MLP neurons of a small language model. Each row is named by its layer, matrix (down: output weights) and neuron, and shows model dimensions 64-159. Each number is 500 + 50 x the weight over its row's rms, rounded and kept within 0 to 999. Numbers have three digits each. A neuron's up and down rows have the sign that makes its largest values positive.
A block is one neuron, or neurons of one layer that tend to fire together. Before each block is what it responds to, as a language model described it from the Wikipedia text at the highest values.

Fires on a lone first-letter piece, mostly "g"/"G", that begins a word split into pieces, as in g-rew, G-ive, g-ets, g-esture, and sometimes comp, cont, sh, wh.
L10.down190:543535514543594507417453605525424470443498504501492500491454512510523529490471542536577420467487556570466489575611465471472549570547538495490455431566510503513485465471485532453407567446504572526435512442488546505537484531487492578504454508519527561325512421468395479556501449399506514546
L10.down217:558553555489400443528547460472558518517381539416378559457424546472460427574471505511447551486507485482409521545491467461496505627521491471512511530502438490421483479498506387469449508487558530514534535613460590496503524427476552490464476581475511456572544455462559541492582512478463419434
L10.down219:517492505405484449512457516604468527505410557547555472428533600452483531598435415572437531445525450492497516509524460506529538527512595644463447406478478504503452495497555562484496464518514408519507452407573485517521441536443524494468542491536497564424560465429511527508509446563555446530
L10.down273:495597537583452464536487466494503424511456441528387494533543534644566585523494475492516527512522425557507485509469462500457502530456454523437463554508586525485607441495536577430549498428540428568507542490504477461542482479458502520454503470531486418485496517465503547433506533465482454465
L10.down453:471512582475581501494471526419556384595490611517601505608487499499471460514410505479524479538444462414519542397493535450480428561508567431480511518491512579490518568483472418486538532538540465441478546537482596483548441582521493496492426494527480510533534476506499508575556470654437512532
L10.down463:525443476501457499613468505544531598476426582509486538574362514563466546528488444477598497404525490473464534400434486462544487560533487466501504461585587490534594472469477441514472516522524553514455501389485512456506460494475503490503522528493479452481531554484485559580516638430491499531
L10.down491:506471419510487476488586553460586456561452484560539504397405519442548438491448577444513389419503472516427569483475533455563440519528550506508480601507425500493554480513565492500552503451595519484534411527393430457571503489457601509511547606510487508456440550526504529466493439520533485459
L10.down497:460464491489578536493455474503603407584433493501563548507423551519599483595409400441494529464528613364525504461503510533501485495473473513466476504528617489559450531442527469433537504474554458456447556496408521565518465577546525471439500598524510473499521517530601523446491473586526474541
L10.down545:501542507551567492510526488460581393513480470576502611495547479460513427543492545495469464427552465587457525485453609505508475455387543552542547445547647462482563473506501469415412512492501459499464522549510489536512520505551537529509527566495487431503538543475542544521567419465609603463
L10.down663:495546503532592487465520491585475455554525523447485524462528474553506579530454593547542488460503507455510464505468481473432412474454509524468465578564544405556483539571429564468551469480562560464574564562503466491543525550572447529472490474464567462452550553483524497402454553425526491438
L10.down670:453480496532427486476556616522580495404518450584536515507461453443474515451527498528510532588574470487505541477489520470459497447532470545472483433448505446559553530462454487480537462538402497408533505541439497376524565572532501476447570473458458440575502552428614544351497578430539477576
L10.down712:516490485477494484588520362455453558545515441515403521550487528401594580465576541357500532520607508457600487475422514461528465484536477516529430631416538452481487535473490471541509503451450442535451521448508488475429560496513535418515492479447477465505497516551538503527515470524520528434
L10.down912:550526497436499548500517549488567493485446465462408593616406627487462506509538453540470424594478526567506463547484502452536533498535413528568364574483440543593481429496501527607501526394485557543557515414553445506535531515598555569464457547534548580522538504464525516562527500557440546528
L10.down917:486449513510525591425453446612481453632463541479508503493545513472411486495417480488531459537448457407513566621558594541462557491571525487428489383452534493476443424504499524505485451580542569602497563490530360453518504513463484570443525526403538500488483529560482525548431505418573489359
L10.down960:420467557511543547524542500494512447552448505436509572406423482542457500565510505492403463486591541538464500500529500516491481470526491595443469400547423488501451466436441486438509507559554557523467474474491465541474485587435618521484470558469581431533505458516403546586434454519497548503
L10.down1194:521551582475623481459465516446486488525484481524410527521566460466501549504519571579550573585368525523436513505520521495482534491605616543481501549502467535508539510529536511562488593502470528556488602506468466372505556477536453458602470572488465448436502518560459539615565529460579511489

Mid-word fragments, mostly "ut" after a split-off first letter as in p-ut (put, shot put), c-ut(off) and g-uttatus, plus other inner word pieces.
L3.down220:486613444480532474484538504527481536528528522457541426513480488519514561510434430468506519515479528469578599505516504546542466573531476527469502498465494470521477577448603461525500404504512505529431441507571534574518472453442427436548565457559507436348509507509538514578552484422480492554
L3.down283:575502451529565500518443558427490449553404435444595511610511432554476509485449535482521586559475484495453478600497419584467571547540479474526487572491523449479518537605483446448540331490526468545525533492435497590445552563533517447568519434524443486504452516436409474441477569473552535587
L3.down314:476485436542527483607554577452482461480551527519454523442468486522513490514515507597515491486504535581474531583360547500479544480367460485486500526490515574597568542529531478485506560494440447468397516395533451553495451467435517536540566427487513539446503455513515507436461617485485549481
L3.down1253:453477506573534467421557548532527480525575445444468525465528469420623481483561463600407414385399481552481563531506470538453501450457530490500514455601436498473593463480417418482468581476525581531533470499545540477468501490492548574473417477472549445481476558505455526360424411416463513498

Second or later pieces of colour and appearance words in descriptions of animals, horses and products (bluish-bl-ack, wh-ite, yellow-ish, Blue-g-reen, white-t-ailed), plus weaker scattered word fragments and table cells.
L8.down320:437434427516427500486535537498513520578475575473446486439552509535438510560432632549385552444420457537409457456519551570479564519536454514580545502487534480553453430490412575541594524542452507396496441460627536486457556506556507556459517539490482460442469390506532564443441395466494523487

Semicolons, colons, periods and conjunctions (but, and, while) that close one clause as another begins, as in "flat;", "two more discs:", "cancelled due to the pandemic, but".
L3.down310:403616463487427351632488422594536515450514534491518480465436446561530453526484465432460541500523468528485507510448512558457514492498575448455523567471531557511450567465508525559479517530441530418473464508563568508521520504684580494470501475515530481549417561505509465562505487584524489499
L3.down335:493486504501439428521487540510493547481481465426532542513545427560519545436413485535411469472516415489536551543607576417559417482459502414504550516499557499556549534581512501568409562568560594490484535501517433564473563534474481462507438566509482452550442533530440542542446464471549431466
L3.down455:505461572539430506511617492530573506508414480560584597578404507454486562480552484441480533528505554545445548536528465504405476520420444549523585444393569468412597558590552494516462509485406546391450435456550487497509535434440509496510441500545479450506443466450489459446514477497520524441
L3.down1183:495539574393590447610492505366538465557422528493533522528430514487532514514368480563447579449427490505539465414532472579519531475453534536491570527392459460472592501495481410416488517466499581504578606516543562451486544524515401600522524554509469484428449476439510519551527494488548448525

Determiners and adjective-ending word pieces right before a coming noun, e.g. "in an interview", "fictional-ized version", "philosoph-ical organization", "Châu's proof".
L10.down193:465407489496515468440535529652593505449529469570541459369521512453439418499449466537433465458559507509500500539547478607545406521535432427560435416561497504582503457545518606594487394435554462521484462470477449530476522442541454530447514582529480519475511554463616544642550499481588476507
L10.down213:490569536458534503516477538512466446431525511557534522470528475508518532506532546475541482436527474522583445574538425531564518450561482599462504462461395469510496545540459513483409560497397555554423471500467443471622446441496649486476456472430514597475561467485526487542448502520462452564
L10.down337:535509474492444527513504440447589498468438462464450467529529546518532437560499453476535484591557525488543565488498443406464522488457578410578484425510487520569497434487532592478517443495567438559449545549455500457516482475495553434545564500653492465419461545484445518458534637381582469494
L10.down416:537539491467509530504532586456469516523482546563576584496485566590518555450577517505546528429553484542565518558520517450469506431430552525494500497478527507482474516530465440429491486466493463505571513459502462585528501518454375488471459475474526473512539439497526384507509494483521522512
L10.down419:395442489509543468547475475573535405549494524375523482514456468502534490540521452459533450571529501589548537549462529457430536520523519492494483553477450492559491473538440420527492582454437511477498521551455524469477530439517473545536437544578538550471509497494430540471401499481467503543
L10.down500:487492518530505438546409484428497577470531451493511583459497526499512457571464474439538485518472490456475463502526471641464508432492520605480495540468615491430509481577437519543521456549551568434565503456502575457470605509457529391509489488458608559467488506408347557535524456516553492468
L10.down595:434542467523528462494492439409513466538483537518518553654429601562452423497491527534472506499532549530598357501442521440447487509492458478556519469456624430456465553511474458508541533507611493478496534509496526528391451493434428441527493539553497480486535456478466576475502488493579530576
L10.down596:497548436487485430542475460555460471576506508496501537524437466565482489570478455507429493540445515485444498460491436495482497433465539387485543468546575495491404580544529476444539556568445545398507485566510458507534505521577468481455468498560387510485524437407580427508451561547535532463
L10.down723:452517559463491458538492439459451546566524468541410485535518524413446583462543493480556504580609477528465497486376501507561508512448479482484447526450456508478476506556513574413553511475484422448504528475584518497469516409441512489467517472415525466455600549568466539457366441442491575445
L10.down746:439532445529493563512567482627534378437556519529518496524490525557540456509578479529463500526509469496427516561486577471534525470597499430528573518502496474586480471564483483478481466463422521534428437497509430498514535509500467576531496446436500504549530557575546483508561565523410625501
L10.down775:575500571427510436496506512419483530490539558490527487562392483398511552572532487555403432499511312427443522477497550435490427473515488501622505575519423491557471524581589467475460476483531580493518469507526521500524555478538488485396546462503522470518455508487429506580521501517501541526
L10.down778:577452575480509537525437555452604555516541471506442540522424515440433483449394504524461479598528555502473502576440452459422424438563565545459572546552508462527482409555481481512519475477436507570519583576525539453481520542466604450436429432455442515510547463495492463475502507498592445501
L10.down847:465510530506450551558518473550512485520493487465368504515540533479462596573412541478510496425455474477450471543420495503457629508537511509491529446615523535488445431466582503529491426523643442470506466476538472416477429434491501456545540452482564472536445534530600530449487555455541481648
L10.down1072:436526512453507483484467545535477526512491460462541539479452445429496347405463471537490562479402616518598502497507468506573493506597436458465502444496623436468497429445412451479533488466464396521409533409547458568442491414486570442492455508494558420499459458483420512525403485466448517418
L10.down1160:388462547518538488484473600480538514483513516548482530484520503492544499493516510429512504541537485538393491486493497493488447516592522539508512405523437363530441553398503480429520463500477444633496540500538417454463585451456519520404514496418499512515423496527541499512547538558559391515
L10.down1199:514503473509418577547523587452471476527555428597493447548554528501407480413511559418504521495537518533534532487514426496507523541565500519502587559605432484418582480486516511489526498398444549457410463387464563450526552515598524460485532435512459513523518452572559418527520498447473578486

Second word piece finishing a word split after a short onset, mostly bl+ue (color, Blue Note), also bl+ack, bl+ood, S+ite, He+ight.
L3.down132:550516522532477554443491505528548505525535547503537508500517525504505486502484521385424537544420461427520472556481485500446517392521571510494517498491544523406544552572525531534524598437477515517539536507562490429411473438522453514506459479540514538558623657608452445484400561513411476443
L3.down269:553427517523512477531600556495506525538425545522488530573489511456414518552559528419626533462493460522463519478521532534547517577573465637587523513435496524506616488517476411537505597569431473548537536477487487516488527494469477460474551505455471583572526532448476494454527554536502495458
L3.down994:435462488487500567579576499454536483529525459505504470498570487508615510467494540570565469525448503568527476487456524470472521444492466561495483481486556459485514551487586398457488467446425474539541505539536377448430443513522491535516410422491537476455406502467546494491569632557513426459
L3.down1077:577456544451472418436505549493521558522487555452508472553580440487462510411472619466552482482481474457555510558554586519482449439480525562420555693539477510459423614505428437475469442502591521562531525434459480543550553482528459476555538430501543478488539527492452528539424506458429529497

Fires on the closing pipe-plus-newline that ends a row in Wikipedia tables (election results, sports stats, tracklists), usually right after a final number or empty cell; weaker on other cell separators and list commas.
L8.down79:443536421530520518520419465483431512533510481547434583490476467426468537537536555505474487529476495540374562523494542519495544606601508468479525510479484555541460399532521549455468518544538507461546518525553495504589459611557535575521583546542460530460487493547495509558499514522516463454

Word-start fragments of a main verb right after its subject noun or pronoun, mostly narrative prose, e.g. "comm|uted", "f|ailed", "ac|qu|ired", "do (not)".
L8.down617:420538605515519509436446460558516479464500541475523570437568560606466565515477461570500485468554531439442462462414494363515455577449475450524477562450521555561466568475565451543432456407550521527535501526558463390508539538482403504546504479493435508534523490521514435616488539536539509504

Mid-word or middle tokens inside proper names of places, roads and institutions, such as U.S. 11, Highway, Interstate, Arlington National, Lincoln City.
L10.down20:498514489450461496517475495505480551419486413378439501556514537437470560505447483507479496502581528459499451540454455492487492482455580549570530553446521428488599532522535463504412422535546433458545391480461603494476626477501491557561505543527492519500423513482503534526532495540506491511
L10.down154:529480527512569419454493494458460439377521564552462551521549542540521481551450520548552525558570609548559545428458475459507491549651494503517580463581496453457439545491580456412544549549534471476532589501490482482525447595531450537472470536509418495493454538545478509567437495513570547503
L10.down277:445510405485489398468514474500590550471496507423468539540503438518494472399477507517511426535466507576515556514473526372443482510367458559455496529517477522605423521505497460413514430493561509434458484597474479535589430383529570501506493492515524434397468484552506571546488490467546350453
L10.down290:515566498494488471508574415516506506468638502532464513462485422408535432474530511513458474479552553501513529416485565470438496504385513501513477445482523410443444508556489487634442514493400519536539506553503470505462517512450499451463538516516541416472580495534381502492414533502449548546
L10.down426:495482488434515492585505518458443560467564444470562575517486548529456483472620569608511560499518368437618474576402504492540613472403480470460534472533538476484526499476503527478521560478506478487406499438499460442537439546521455440430489500486578434455494504495653550579464512505478463508
L10.down600:548557566487618464440459602495555465425490450546585452475583475636564485454510460459452554539502507452579514522541494538572567577460511468557492612465500475534473478497484500492457476455447524544498499471519529554512511390482496447543582495488478476519549469481557428548567573443513509494
L10.down606:411528417471557520547465519496517529576564475604440560480561562507470502473525484473493414544494446447620533452457483443560468573518451511563479435617531519561527494538550531485543445509541414573518506514557421483557571484452505563397494536549535528554362552593579469543527481493485494535
L10.down704:412471480488531561536468486479469540585438546560612447604502414540470422541564525519466514523435524475485479473518423490494437504507514508493453553585537572412461472500519487540496556493399469490524502572465504549533496481459511491533542511443471475640566504456463435472581447460486421458
L10.down717:605420480521508490545481448480534449471483436471333527533530391443497609433515454366434536488532378439491528413541427474471424480544512505499527458482554444543525573507441439503473455510495481494457430438480502507506483431578427539510532566507518520481456554425535486510541536490570607530
L10.down923:562538486460470532554492558507508479413536550439498521587441526575517431501512492449540493587529509515488446542431476586485548458495509449542420531482522458473448530450519494572519532551462419521479533509508528509474528413488434475558480357519457497557465559478478525437543511500478461450
L10.down1028:465503430469566497478554460492538581550361440486462491470458467471476551568482510453522537480523442529511480438497532572467513563504471469493507509462533471504582586449495512499505551474496462408546490475619431579404433450449413498555480587438565554510597512521506455539515428500602457488
L10.down1060:601446493479455492472564536478454466569461571494569479543437510484459462482495504485516529485497568579561513568527429465547487490548355519518495482466460509493396408506465522592537421529517436479414547469500585545485476415467542500468472475550449598512519574464440478381550565392516456623
L10.down1115:504524564432531499431506519474425432480446514464526499490607590570467541488512492466552490432516391432562553491471536518566566481533520575468536440444490555442612615499467501524429431529546447552540467575493435494540462587537600547439534492428411461579475483611507461504541463525499482477
L10.down1172:537537459426513609478365460501580537483508531449454464480530519437452496507562438557449614443486567517420429454574509574509407466572565605481506466508502551620530452487471461549422498542486509534470494519520560549530525541497579635516528473568523484485609461474561468586504536467455454440
L10.down1196:495508438491484461603487458452451445514527533502505564513464440482541488516499496532615534514431488570597462494513461452537481459477482516501505497501496468466496438520564386479513468397493510502577511469458519567499477587420470481451569545572415566533499419530527458542576502511457463443
L10.down1266:513535493511473458386486460536472523512524471542512473509471525536464496506570484482528513478594510548554462443518495447505506450463509529509580526407515443455536511412460405548512524558610479556524563409438527443536456514391521465493435490500421490467500531545489515486493502511537406450

Capital letter starting the word right after a person's first name, like a middle initial or surname's first piece, e.g. Connor B(azelak), Edward M., Adam H(ughes).
L8.down428:440605411559522423458505518607465449540548550491514548460516366495503521534428461493645536488495558582551589476424524445508525430585527529519527529571498529449442410458422473479551397489559518450579480503496531503488456527516460609460501509593514419510461399513481471516523417455546447504

Words like or, and, commas joining colour or quality terms in species descriptions (orange or white, gold or silver); weaker on scattered function tokens.
L10.down119:471462491539567478481570427420644436552461411468512587546574606479468572584619549500512483388514382541449525421442446589573451475463481511571505500473453386492512500599473437531479493511501465593538463431530589484466488496524537544423553529482449424466474506548487487453651488479468516627
L10.down159:452492574516575565414446522528600446473525570374482441526479524456435522446518526528485545442539538493523425463444554557488564488495580422447482487492509607483474506480533476553453434496612566495501586461488553501566495452582490495511536598618424546448517473543557479493463552456520462442
L10.down181:507521399492514522581571400559459474487523436528481516406505474399504484459502533455518479494435515525383388426546539557524484530445525497491507472497544503498536480524577513522487458437510502530500484452495495487481547405407508575461496487488509522515588492414600550465515564521548470582
L10.down335:505510460463467469554483491413498515494523530514538465538483520476470519546550532497458469427516522473545489494491509544413457509550567627484462614419542453494599485430557411425469472493500513556588527523527480500472545464528482561454530504468504479465487445538524519589521435512348539459
L10.down404:456600457450522542545540490458571513621483501550528606567500553477567461507599509572468509573558520494492486521491394431613509521447468477406449556585513509497505554445472516409486500485508525470583504540491528457411523435537505572513494484463539624413520525506589495518484483512418521467
L10.down478:543474541548584491538524470488484507484478500478527551463542504579439465550529431586482486497539476513430540449509563579471527461473453578500490505508543481354522504542574560459553534516538415573526459528430487493551541464493510513474541547415470507551514572550427502465536498515529520505
L10.down566:557392509419585489552489502451451491477474419511453487528569452460520485587462519567550398519526362510556526433549513497502476457439527507581456521453612522568500526602479490562426498484355544426480628486507552530493460430479435541517550532527396521542468490572409468488528414471472565428
L10.down569:528568503494372384518486477485511548498534459470477567442587440477577478557537521491467508575555546437435540536504437507568543454447539544517464585353409519561496455534521496565543431499494422557400449597459429502529497468512561510507481456572428459427473520555453488475434629444521535409
L10.down584:501482477440541449544495557495496454605462573453456530507502518547576488527586519487530491553390482519422495419521533487458494465458505448547465529484555498527475534524557392557528519593496462528517470459532486490454406516530491444534390508513455503541493549534476470520492501472531415529
L10.down635:574560498467453631508554554478489596491438520528504569571572516497592526441636487521408510536468595466465496525535501488530450344482517562471535556523458588433375445543426494468515520504457415548460537405510458537518552517534591433492506480511490489485495451493475472442512446491355485531
L10.down818:552538449510469529579515483456449475455431481457517530510454437591505525465512573472546476509480478521463573475561572480554551569442473487467490474503590485509560445521569466455500535515440490498455516511593551528445506455484467503504514487493440565566476405460497561429477429516472500630
L10.down927:546505553584441520603484516517600485482488467410504524466613544568468506506462455597459516488489490545495508454529519543412464567530489534508541445514524417460488544505555571397426546510507528548523503558420506494434572522594486487472542611494509436544456448473569523474430562567579495534
L10.down935:501520457540493471504525529463456494503559556483535467535505482446506505548444488510460444474557494496541572552543467576440550540537593482486526530486451554448506394454523505511550462536518527474497577506586547522383566595501395504402517439490479474472526494582459481421487466463638516547
L10.down1013:474508484457575398560567509449492492503450478518540497549411552521345504469641439471530441584524444572483443497516491524436487481484525415447560476514579500481535476455548603561510576538463480530519457518504463481514465469484480443521517491546607497595481528537537530433477468491431501531
L10.down1120:517508467493501448460492546534499568556563529557475454439567485473561471484583472490527421496445475507424485426450415454430487482491515462465436535483615552448531538446417569552476584602448467508559515536436444375486516535491481573514389532555463458550424422464507544499458431457537477572
L10.down1253:477567456446433485502535496458499450559528538488422500409516428443560464519508522500509476435478456503537491483523501505568510491564463542520526476462436457478469515437465468456490584467449566592477435490508566628507513465481449446438498478522442547545545580504520589494516434509547430517

Mainly the US or U.S. prefix, or a table bar, just before a highway number in road articles (US 90, US 23); weaker scattered name and number tokens.
L8.down257:519551558512485524433533493563481508499464505555521471512583505413486430457556498444465595494488481547465536515534459522463506435511534463535426379494513509522509502454505467575590519446558449526528497503544466409559519493435557547534573471504480577558486506494429440567464490574538535506

Possessive markers ('s, its, their, his) after a name or noun, and "a" opening a quoted phrase or parenthetical, as in "a peppy…", (a one-woman show).
L3.down888:525505499534490489498496479566419567553428442479486494478597504471541477489425418540460578515484489527467488526423496555438581524552401510561510544471547394507450493573399467628477480486536493412500537438522453506504435404434557515498500514484488464503518618467451499605550468515555554472
L3.down902:500419567493484547517472438507476540497558569480516480584538562502542484530494565469552505468552565443516567503509501541494544575492436458493426600505495451498507463502460563483543542493501533622558499557540447446468464507528472404567472457471481554553483438511515478532485501472500502485
L3.down947:619460562574516460573525532496433472494484440425524536444533495425473499509469499515446451418516554489508575522520475529547520464478489456591514513490557437578508522505469485577532470506424492505611520437517571574514466542525542416570545517598502479520608498431457441549394411520518454525
L3.down1219:506541522521507444559486545490578443488521489555602499442633507450567473490529492603461463542567459527529546516588440527479370574474580554482543460428467430522477451489495547529539492476415431543436375553512515549468492556473411456492482504438528487441522528519500458571548541529521499452

Compass direction words and pieces (south, north, west, Southern, Western), often after "the" in road or place descriptions, plus scattered word-piece endings like -or, -ent.
L3.down594:505554533440569433509469482476497542526485492570529571518508491491495417597530523457411495582557540485507475514471467429517541511536422472494530510449474477555475536555442537503341498550549461548530630523512672594472472502507466638565407553454411489562630481465533474484434531519521491489
L3.down833:497518531524504479441541480580496551518549416497490515484569437454504437437539435414507509412544496548622538539449496449569466475471545535512488492578576504428564624406500489517515440517519441456504494517446477488572526534419589485450550537488511526479590517437593417467529642563497560544
L3.down951:554512468611576511436582523471443546578541481526496530421593443504444429462553528521578562632530507578551516423399463486542485446475534496550492509612521541437530481461479592571567444474512513532554580458549453396474444515481471446607496573463552401511444552537481540483495572484517572525
L3.down1259:512476555495441516603496562633494556480460493471474385473556459426554610519509517513538529493429578496532489574459550508477530526371486566476547463553471455522604491438434535530505402528560519496451528554547463506498418557501512548545433529487473442498403523569543516556548567540561495541

Short opening pieces of words split into several tokens, in any kind of text, such as wh(atever/ite), Ad-v(iser), D-o(ge), und(isclosed), St(reets).
L3.down51:550461454407495448502470479520513414529520568569436572522405556497474615444605490520522504471474473469491486515520501489536521452390516505450479568473476450590543548531463470637528463489389378445473555505496474496486519455500489550389476490521468503472512544467518400416567445485346554521
L3.down121:507499523544555574573551549525529573594540601602453525507511491471509505541629610533463422481463514488507450539429531481470459572549526514563424541556471523481469547441481463491439484440455477369503393503552522502430448598465430534368446528563516392510495458523575465473433470428466632537
L3.down1079:520558512451490531519503525496559538541517502451478499405615537538491401557553414550444443504474530489520476419614512489540430474545519459536549543541409529508480538537478539475497438602455460495486426567468506467523503528462443504573487540513445554399529575491543485593478519491431557516
L3.down1227:513470478521486460455483566524492543535556526515526546465408521491540436562496516524552515450476633546629427473546561486553533387521426477524552562521352384515512551420507545482416419532450548450482539361551495487478495474520406440491347469547467488494502528537484552480466442514538539517

Single capital-letter tokens (D, B, G, M) beginning a surname or first name in cast lists, sports tables and rosters, as in Laura D|ern, Adam G|awlas; occasionally commas or "and" mid-sentence.
L10.down100:525622438426532431473423545442547462480510585471460524475522500446550550470477468514551514475532468480410605517518593545501466519477450527481511501432567555463456454466554540510460410478485531542440517487574569541532452567356504486475557538567515540517462625518548499510477528482579507472
L10.down135:520473482486530482496534562414514446457466522502464548395581476544506546554443445549536555445547542562446480517462582523524600541487508540447482482540505493541431465482474407463438532420560461480491500532498482480481479369494495490508523522501516498549532564538506431531475493457529431530
L10.down355:456470431526535585490496481515527445438511611534474512515529599465542466453461473437449478598483497514419511499477522479463502533543423606465511526601476574469509406437503443548513505474518402586449475500513533501555552442423468511547584628453434532443510493563578486513466414468575467552
L10.down443:505536430561449557548560512555498477466562468565523566499530520455517389422530622561552527531581518530514518490488447448463560425439524549464501489553516549459476488529472453501518498484469513650539568535529488465531505475542543504506569537454522485491484466548458431434459448516507456524
L10.down503:549510537475439448481500543581535520526428537561520402491548547468509466611486429493572477482466546426489510442558539440556477537469437440539409429443517538522556518505468514457520485493505483492493474432454528487552539449500520525488512514502490607485572532524562422580474522518493478460
L10.down549:484510528426546573551514622496585518474387444523549559413500465467460417533582570455496574535510577492532491509488483491671479514542501524493501491483500475531500506588487598547475483534486396496475535443453464515603448506444516464482544584482462407521544427471502610524545549419506588531
L10.down577:493537457540469437442453516616487485542531579551508510475457552448445556563514429539434430552515545524505556479522491485487435471499408566515501537572569523432572512458456557577475518435520532524629509458561513495469410438588592490531467557531520493469521530458530451544592445471553463629
L10.down827:454443439548438422389454368555510403547434435574419468440511525541547495538571543525634469487535558494484491538481544481519528505438503589451541532525445540530420474521478522447522457517482533549581481492582587404378505575400433510474543475529493554515475504564507466510491524540596451507
L10.down861:469499579496514499480583508456491574551529589533477506441506461471442456527453554484534493425497449530459560485458440433430448390574449550503422600477566460401565499435440586477478529561511528526442507530472443510520548606449577426440532575599528442544496478504560565445513454527401467585
L10.down916:640544533448474551501577572610523486426442520551497423460447484425571474506515457500439538475607398403467499514458483510445421504505453481460453569443530553432536574509587433483537548541491490494443491527327471535452491490464536494532503489510545459553528511393526529447414547432486533610
L10.down938:493544501466414502501518474508494521499522469455488517449620462427516461424591507600532533572563475506535540453441589497542487486380484557573556458462547478417498496507510537490390499531547403545516475506609545507569459524440580414472570554516515473453554561523452599505510492491474495491
L10.down981:473549468430445524430519492532489502552477471553516521523599484433490486527491613459554489500406571486504565553504545570464450380490585637515509533485490497550577515473432542564498475543522509418489548441485438526559474472563515508520483502544428437486476454495469485396450551530449494551
L10.down1133:625514564507527421526518564460503531455504492582545596545421446472537439501536558588514516492381532489479561480399444505499566487529450595521444446557503583519528557516587528386540513514523544548456578475496448544474487531472475451562446549616488471629474493512505492542578525563486407430
L10.down1137:431408533497418453506524497510480486572498498542444599533451567478593506438491568586506584494585511461531491438528488530529581464541455599549552477468425598519453438452503412533491521648489483535526468486581546643505358515515516546549513629506472517590548486436425463531485512420512492468
L10.down1206:505514534531481536402520553486436518597445458490486449404439487507428461545517478505538452532516505504442437429454461490584514441501460585553578492490422453564500498507479510467358491504523529581500519489490437491451562537486581588551495518543494515480467439445385528477487571432557469465
L10.down1254:509518579480585524406597501550548552535560580475453523486467419480518552504472489563575489509421522550576513558470439410586558630453513513379491564523462595413447461485430479519443509631423494447486515496423523548381512455466552505524496516496485444525580585558490486506483487480450523530

Fires where an adjective is completed, on suffix pieces ending a split adjective (power-ful, promin-ent, larg-est, legend-ary) or whole adjectives like local, high.
L8.down140:560457546509420532526461487644528491469528508525452495492447522520476594481586495565430539543481488509491501458513620450562463470529504450541539425541518489497536478562482476489406541485481516528407464528438475483540537478537471514512435510523507497401537502456526485575505563545495513459